config.toml
num_key_value_heads = 1
head_dim = 32
max_seq_len = 2048
MLP neurons of a small language model. Each row is named by its layer, matrix (down: output weights) and neuron, and shows model dimensions 128-255. Each number is 128 + 24 x the weight over its row's rms, rounded and kept within 0 to 255. Numbers have three digits each. A neuron's up and down rows have the sign that makes its largest values positive.
After each neuron's rows is what it responds to, as a language model described it from the Wikipedia text at the highest values.

L2.down6:122131092117098157151149136132121126150141159160108110125116119156136143126149126157155092087142124119149121093151145137149097097082108141095141168114110116121137108189145145104182109125180117118118109120163138119115132119071171115120136174099153158142137123144117145117092088123103164082123151117118155101131134092145135159135146132121125156164147110110136092091096140127132152130141
Description: Word-initial subword fragments. Opening piece of a word split into several tokens, mostly mid-sentence, especially " ar" (array, aristocrat, arrange), plus " res", " ins", " pr"; whole words such as States and Date fire more weakly.

L2.down270:109103166156139132097107117121143147118096126108114116092078127116113082097114157177137129100161117142170150124113099103083115077168143122150123122146172138128169114108109114083162102145159143105083124134129148151164172113103144139143075078146141143171116171146137112125119129110137126109121133128113117157099113132193169154135156122154101145123120131142179144090134108035140144102072
Description: Mixed noun-phrase words. Content words, mostly nouns or word-completing pieces, right after articles or prepositions across varied prose, such as gelatin, village, President.

L8.down345:129106109125089093163122094160125130092141103123112138100142121100116070090142134158088127144131137066134096108133098109127103154152124103141144127133115081156168181139129147126112138112117113148136152167126095135152100131122178100198144151144164091116105086095108099132117130160134175135139103150085124146137137166115113180126126149112138149129148138099105069120110141081114111131101
Description: Coordinating conjunctions after modifiers. Fires on "and", "or" or a comma right after the first of two coordinated adjectives or nouns, as in economic and technological or temporal or spatial.

L2.down403:129100140144133081117177150149146136138137155114125106171164077116110128175154125122138138080120147098100092165144098122168141170120135121155118122107151149157158115127117105130120147174158152125145105123127118163116145118137183133116129117134133091177103128133116153152136158180138130100107148133138153121116122112153113166136138116108156109107118155099133157120123156224078159085128
Description: Naming phrase "known". Mostly "known" in naming phrases like "also known as", "now known as", "formerly known as", plus weaker hits on words like named, back, moved, history, and section-heading "==".

L10.down579:093124122123118102125068125122102135105142133118123151166086082127132143137108126107128119170158166159111082112109162107102104137154091153110133085133151096121099150101108134136128153123125137136123128094123152129099148091138132156073103138093154133105103114123130134139131112145135144148143151085104113151162095122120149103109121150124111143127126131145130123133110131195086118117123
Description: Incomplete word fragments. Word pieces, often a single letter like R, b, r or c, that begin or continue an unfinished multi-token word, e.g. for-b(idden), us-ur(p), R(oster), and country codes in sports tables (RSA, ITA).

L10.down97:141133126132161115125128138099099143112094152157126132136126090097108130124159152093150158168119119102120111087099123092095170122147093119101100083151139093086132108126146168153118162136130134097150123136052147129139112140119122130141142138158157092128128112100117092111130133132136130181150143113153156093125124126129116084140118083115138159104125079112103148134116083136144148131111
Description: Biographical/event participle verbs. Past participles and verbs introducing a date, place or alias in factual Wikipedia text, such as born, known as, released in, opened, with weaker hits on numbers in measurements and coordinates.

L8.down415:113132125183124145138148101104120180140107143109146171142125118148132117116157169089087110103113135109135120094089148109145106170075132120161110098090122132126114110101102117124080123124091097105128095108150093170154135137147154145134128120096147108077130085131130109097134097136100157064122140129162132129169110135119125104104123136127145142123130133127106079127138122114125095087137
Description: Abstract noun endings. Final piece of an abstract or category noun, often a suffix, typically before "of" or in a section heading, such as thick-ness, Leg-acy, found-ations, number.

L2.down368:152132129110195101110138115119081156115141138122136097140097144126121146112112112153113123125107120108121133129124147151147134156091140099128117098131118128148128146121150100115125129115133128103128121137118097067135114164080140123064106153128122155171131137134117153107141122145152137117125169098173140100091114155158130158138146119127155143122137149086115138132097133000136131128136
Description: Domain or field nouns. Nouns and adjectives naming a field, sector or activity inside names, headings and lists, such as Film, review, commercial, Finance, education, Drama.

L8.down11:112087122120103173147168129148136104146132135151096146127193111138143142160118154159126189096136119189107159066149148135110149151120131134138080093128131139130121087172129132102114158114116153136149117145133099092157106105138133130142141141102108156092164136123142134148095144128145132144093148136105153114122115088176120102125088167148140108095079114120097128108143140104101114151088
Description: Sports stats tables. Separators, digits, dashes and column words inside sports result tables and stat lines, such as pipes in box scores, 1–2 scores, and home runs.

L8.down553:133137130111156139157146145147141153189131099149109178119101074152172122138163134150146149131123090154112130142120135122129187147116111109139161152102135123094107088141154117114103130148129173164130152129105105105108147128149142122097098126113151148085148125159123131111133137149128135131161142122131095101126117133099098194132165154098082127146104134125114103141153098107106162104147
Description: Phrase-completing particles and participles. Word or particle closing a verb phrase before a preposition or modifier, e.g. carried out, set up, as well, shown, located, held.

L2.down177:150110092128125127140141182172123111102151109135111136140153115153104105131099093148122124099105154139109130106102109142156115106125165141128158127165127106143146140074089141125114143131091126106132159109104093089110154144134158147061156142099137155131116123117147144134138145124093095152142115140119143072140146189104122122117142149086147125114172130104115100131123127153160118142101
Description: Sports competition terms. Words naming competition formats and tiers in sports results and tables, such as singles, Premier, Division, group, round and Result, plus colons after team names in scorer lists and list dashes in infoboxes.

L8.down77:144138093132164095131094149119159150115151166164109159124137100133107125167141104172133099102108168174088109146127130136125098191126098145127148099126125129118049082114182095097102147129120138159124147144120128102099104115113146160133136143116157123105100124090123129119094132171166141135136131117111139140139162108120134146149118141135117158124126153117154135129085096119124140152143
Description: Plural noun endings. Plural noun tokens or plural suffixes completing a word, often bare plurals without an article, such as st-ones, subscrib-ers, works, songs.

L8.down17:120119139093131162130116087130172135129121129083140110123157114120158165093143075119132134112121139182144128126107134135126117084075141152126092098156111124115137106101113130125131148096157172150135113154118102159123124157132124116128146116115119168132128127129137094118139136106112164086072133115173128133109099120116103086183117137150119152178105122110146135134117082090133121100134
Description: Word-initial capital L. Fires on a capital "L" starting a name or word, mostly surnames after a first name (Ilija Lupulesku, Eli Lilly, Gene Lillard), and on bare space tokens before years in table cells.

L10.down177:158107136125124148111140145137139120140116160163075114146168158117148140113114139092120106111123171126173121104164099148125125109100153158131091147111148095143100095086184118117135170144122105151104131101108124136126175160136118120148080136137138128120118104080155100110129132157138172116113076116125161137083130139102119119134110139100148113123104099091135115107068156116103120150117
Description: Sentence-initial "As" phrases. Fires mostly on "as"/"As" opening a new clause or sentence, as in "As of 2011", "as a result", "As part of"; weaker on plural group nouns (civilians, leaders) and month names after dates.

L8.down178:140143151097131156118115136153150135133155097120122113074116129150096132132123109100118139127128173143145111133158118117111137163118169142152129072093125130109127169119180130153125126132150119084149146129151154107175131088156129131134107125134141108112189133090101152111157147116150104167164114155154133085146117151144151167143156086120148151121086159125133140092083126163105169094139
Description: Digits inside decimal numbers. Digits, especially 0, just after a decimal point or colon in coordinates, unit conversions and times (47.6025°N, 1.96 m, 2:00); also sentence-initial "As", "By".

L10.down590:135124128076123106129133092143093139098145134128137105106110144103105092155160151134181097126104117158108134142175126169148103109108146180167186146128132173123079165117163141139106162116117121116159113126110116137137107152137110142129111114143179086125094117136112161164130112116140157106142101104165116091127104188140119142163131113124126152133134146150126139119141163135074102171135
Description: Section-heading nouns. Words opening Wikipedia section headings after ==, such as History, Development, Geography, plus abstract-noun suffixes (-ism, -ality, -racy) and "As of".

L2.down126:168121176157131110140171157137135160099119136161122085160099160143137122164122141111103130122152147163116150138111116126072147143116120112098173150090073125131118149108112144104115097120086115120123100124121134133143119103129131141135105124131127123120140147145107104092146104131168134135112115109132167127175160176164115138118122109135094109120139128176100146140121129065119123110114
Description: Capitalized name-phrase words. Capitalized words starting or inside multiword proper names, titles and institution names, e.g. Master chief, School of Art, Civil Liberties, Red Army, Star Trek.

L2.down115:105191135156099149121107138091144098161125116103146082098123134128117114132120123081121085130114130107141081094145146148145129134129167094146111158168131104092118148118145104134087154110133113139098115158109118109145187114144115119097170136083140120126119136119164117151107141161152132136090106122111101144111113096126121115104100139123157132135117154132107099154150114132117139107129
Description: Particle "up" completions. Mostly the particle or prefix "up" completing verb phrases (shown up, ended up, grew up, upbeat), plus "well" in "as well" and music-credit nouns like vocals.

L2.down554:129153108127115125130112164112095138127159149111146083110115166131144147124118118160181101134127118143132098144127142148144103145070139142176127101111135097128094096147126135153146114138145127180102103108135109108128094148175138126133149142150119132121097099144140127152129112101160132097106127143113072149108104062105151097122142143116154088081132144129104109144104129088151137114132
Description: Word-initial R/L fragments. Word-start fragments like R, L, l or Bl beginning names, abbreviations and words, e.g. Roland, Roster, RPG, QPR, Blue, lords.

L2.down657:165155083098138119156162101124111130113201171130121122091121118140135134166154085169149144087122147155141121121093139176132100096104166126128126083100173171119107087087123121151119141124115139152137086111150164153128124126153135140162144100125109113129125140127111115112145137086129144127086135169109165100157125128163113153109160153162155132141156160166116125158095107129147151110109
Description: Year digits and "or". Later digits inside four-digit years and coordinates (198|3, 202|2, 1|2|0°), plus "or"/"than"/"via" linking alternative nouns (features or attributes).

L10.down8:106093128139160100125126117123144126166090141137121094098116086116129080117114122139140135123115110106128128106110129105149126129136107123140081189130113124130114077137132140117132102131120088104157142122131128114104154108121121084099107127138136148089110109127111144148111119125117159175118137096073123128102170149128124175124147121090095128152106096109094117161131083107153120096127
Description: Person role nouns. Final tokens of nouns naming a person's role or occupation in biographical descriptions, e.g. manager, microbiologist, speaker, sprinter, member.

L10.down700:133167123124145155095160114167119140146145125131131111106121144108144183144127083086140103129128105133070126085099161071145121101137128137117095133084141151086144163103176117142130130112145160133117163154134151185163162143133119088173182127140090125117140165090154128117140102138143129133124132121128157115103126132126091205138134116094161119120114128151142118175133124092128137138117
Description: Word-initial F/f pieces. Word-initial F or f pieces in institutional, financial and sports names, e.g. Fiscal, firms, factions, F.C.; weaker on table pipes and adjective suffixes like -ical.

L8.down703:166136113103119098087118130137135120099131149142116137127116116138105103153105077097097096048125122118110141119161154133123156136119118071130068107192117150132127157134166158126128154123120115197115134166172126145109157164070149108098111119124113142118107126111102144139167132108112178144117120134135122143104147118122105138134075132111133146169105140141162103150073142135115103139119
Description: Opening pieces of names. Opening or early sub-word pieces of rare names and split words, often al/ar/ol syllables, e.g. Mal(colm), Sal(vator), Jal(an), Al(varado).

L10.down42:109132140164123159157122136149125092127154148133145164179113093171057142142156151196143112120177154097135129116131153188111125096122159102136126134109100101145103123184135164143135128117167130129164114097146090132104133104133176101098151111127105111098145132114130163138064117123135124157160139138152106135142094103161111141137125131085106071123135137134137115138130143175119130121138
Description: Year final digits. Last digit of a four-digit year in career or event histories (From 1992, in 1941, founded in 2012), plus words just after a date.

L2.down522:116125141159095160065137160143129141156134175132097129121135103143190119138145156165146143100140106159134129101117109115134143112037124127129123134102109120101134132097148117130147132098112097110130101144155135067144100174135132115193117142146141158124111140125120114151178097099100139159130097135082154121139122113191130103108132124105100105109129152131113148095110113057144104146126
Description: Mid-word l-syllable fragments. Short subword pieces, mostly vowel+l like ol, il, yl, aly, inside names and technical words (Boels Dolmans, hydroxyl, Bolton, Trucolor).

L8.down177:149095141134108148121132094081095113200127149098158154177128147127112179166140159144112093108141052132112134091143101102101106129112121137133159100127143109128132149124117141144128139153105147113145094152129097159093180131122164108188107139152176103135117146145152121118106158140132104115126135102155104140127119079136127087125127126151105136083139107141065151117167157073144111146102
Description: Naming-phrase lead-ins. Fires on words that introduce a coming proper name or label, mostly right after "the", as in "the name", "known as", "the symbol", "the Great".

L10.down554:108159113151143126157111160151111119099128105099124102114130141129116129116143220116152105150078186161136131107078131158160082104144099132124116094120132140109180164138145104123140152088116131109116139147123134141165116113131133121123151135141128147192115142087126122109135130140130116130114129112133123120118082151125139102160122142167108114143124104068109122140122136093104096131120
Description: Name-initial l-syllables. Opening pieces with an l of names and words split into several tokens, often Spanish or Romance names in lists and tables, such as Al(onto), Del(gada), El(vis).

L8.down384:117111134118129138137156143132124149161130121081155105184137085110143141157158162124138145127137157123161115145141130146140117127139127140137112127144086136078097113130131108089123075100150157130156129081148180159083143098162166119124085156116133119138129149139102128113186162135114130129157154097139108147153095149114147104160141120134102130084137124107095093107120086073111157159114
Description: Role and kinship nouns. Nouns naming a person's role, title or relation, often the last word piece, usually followed by "of", as in inspector, daughter, commander.

L10.down621:155121151126130147120120156115117159141141117115137121158162104090141172166115132153102099093084138179098105132126151130180161110122070147137087096104143118133054097096133138177135126118122067139155136091124121134146128116185092116148127140115121116090092146151127093112130150138150090134182167090056111119148152136121158112120134126159159136126123140114151134156124108066100121104114
Description: Plural subject nouns. Plural nouns or pronouns for groups, often the sentence subject after the, these or a number, e.g. settlers, characters, teams, they.

L10.down219:123123141114108141126105114153131151108093119188109124113160089154125113135125149088112172118104136104142102136143153133150194182123128152123097123119141140117128132163152128112139110127104132153087170135123133108107137156121185148144120137157151117138086149087142167157152133141148111113146137140137133143126108173083104087082151141178136104121103127154105136150138118128105161143136
Description: Narrative main verbs. Main verbs right after a subject in biographies and plot summaries, often phrasal ones like went into, taken over, became, born in.

L2.down426:133163109138089106120124141161176142081133157112140092134131128078098129102147178127148152140127164112144078145143137156103148126129111111130162126167124105113085119127135117134131127091175144129115151149153092169138137139119145159113115124162100139139150160152125091111124149106151099142117134100108157169117074116155127142125132149166111160078114113109094110126119137098094124105091
Description: Person role nouns. Nouns for a person's role, or the first piece of a name, coming just before a named person, e.g. character, actor, girl(friend), Car(son), Mrs.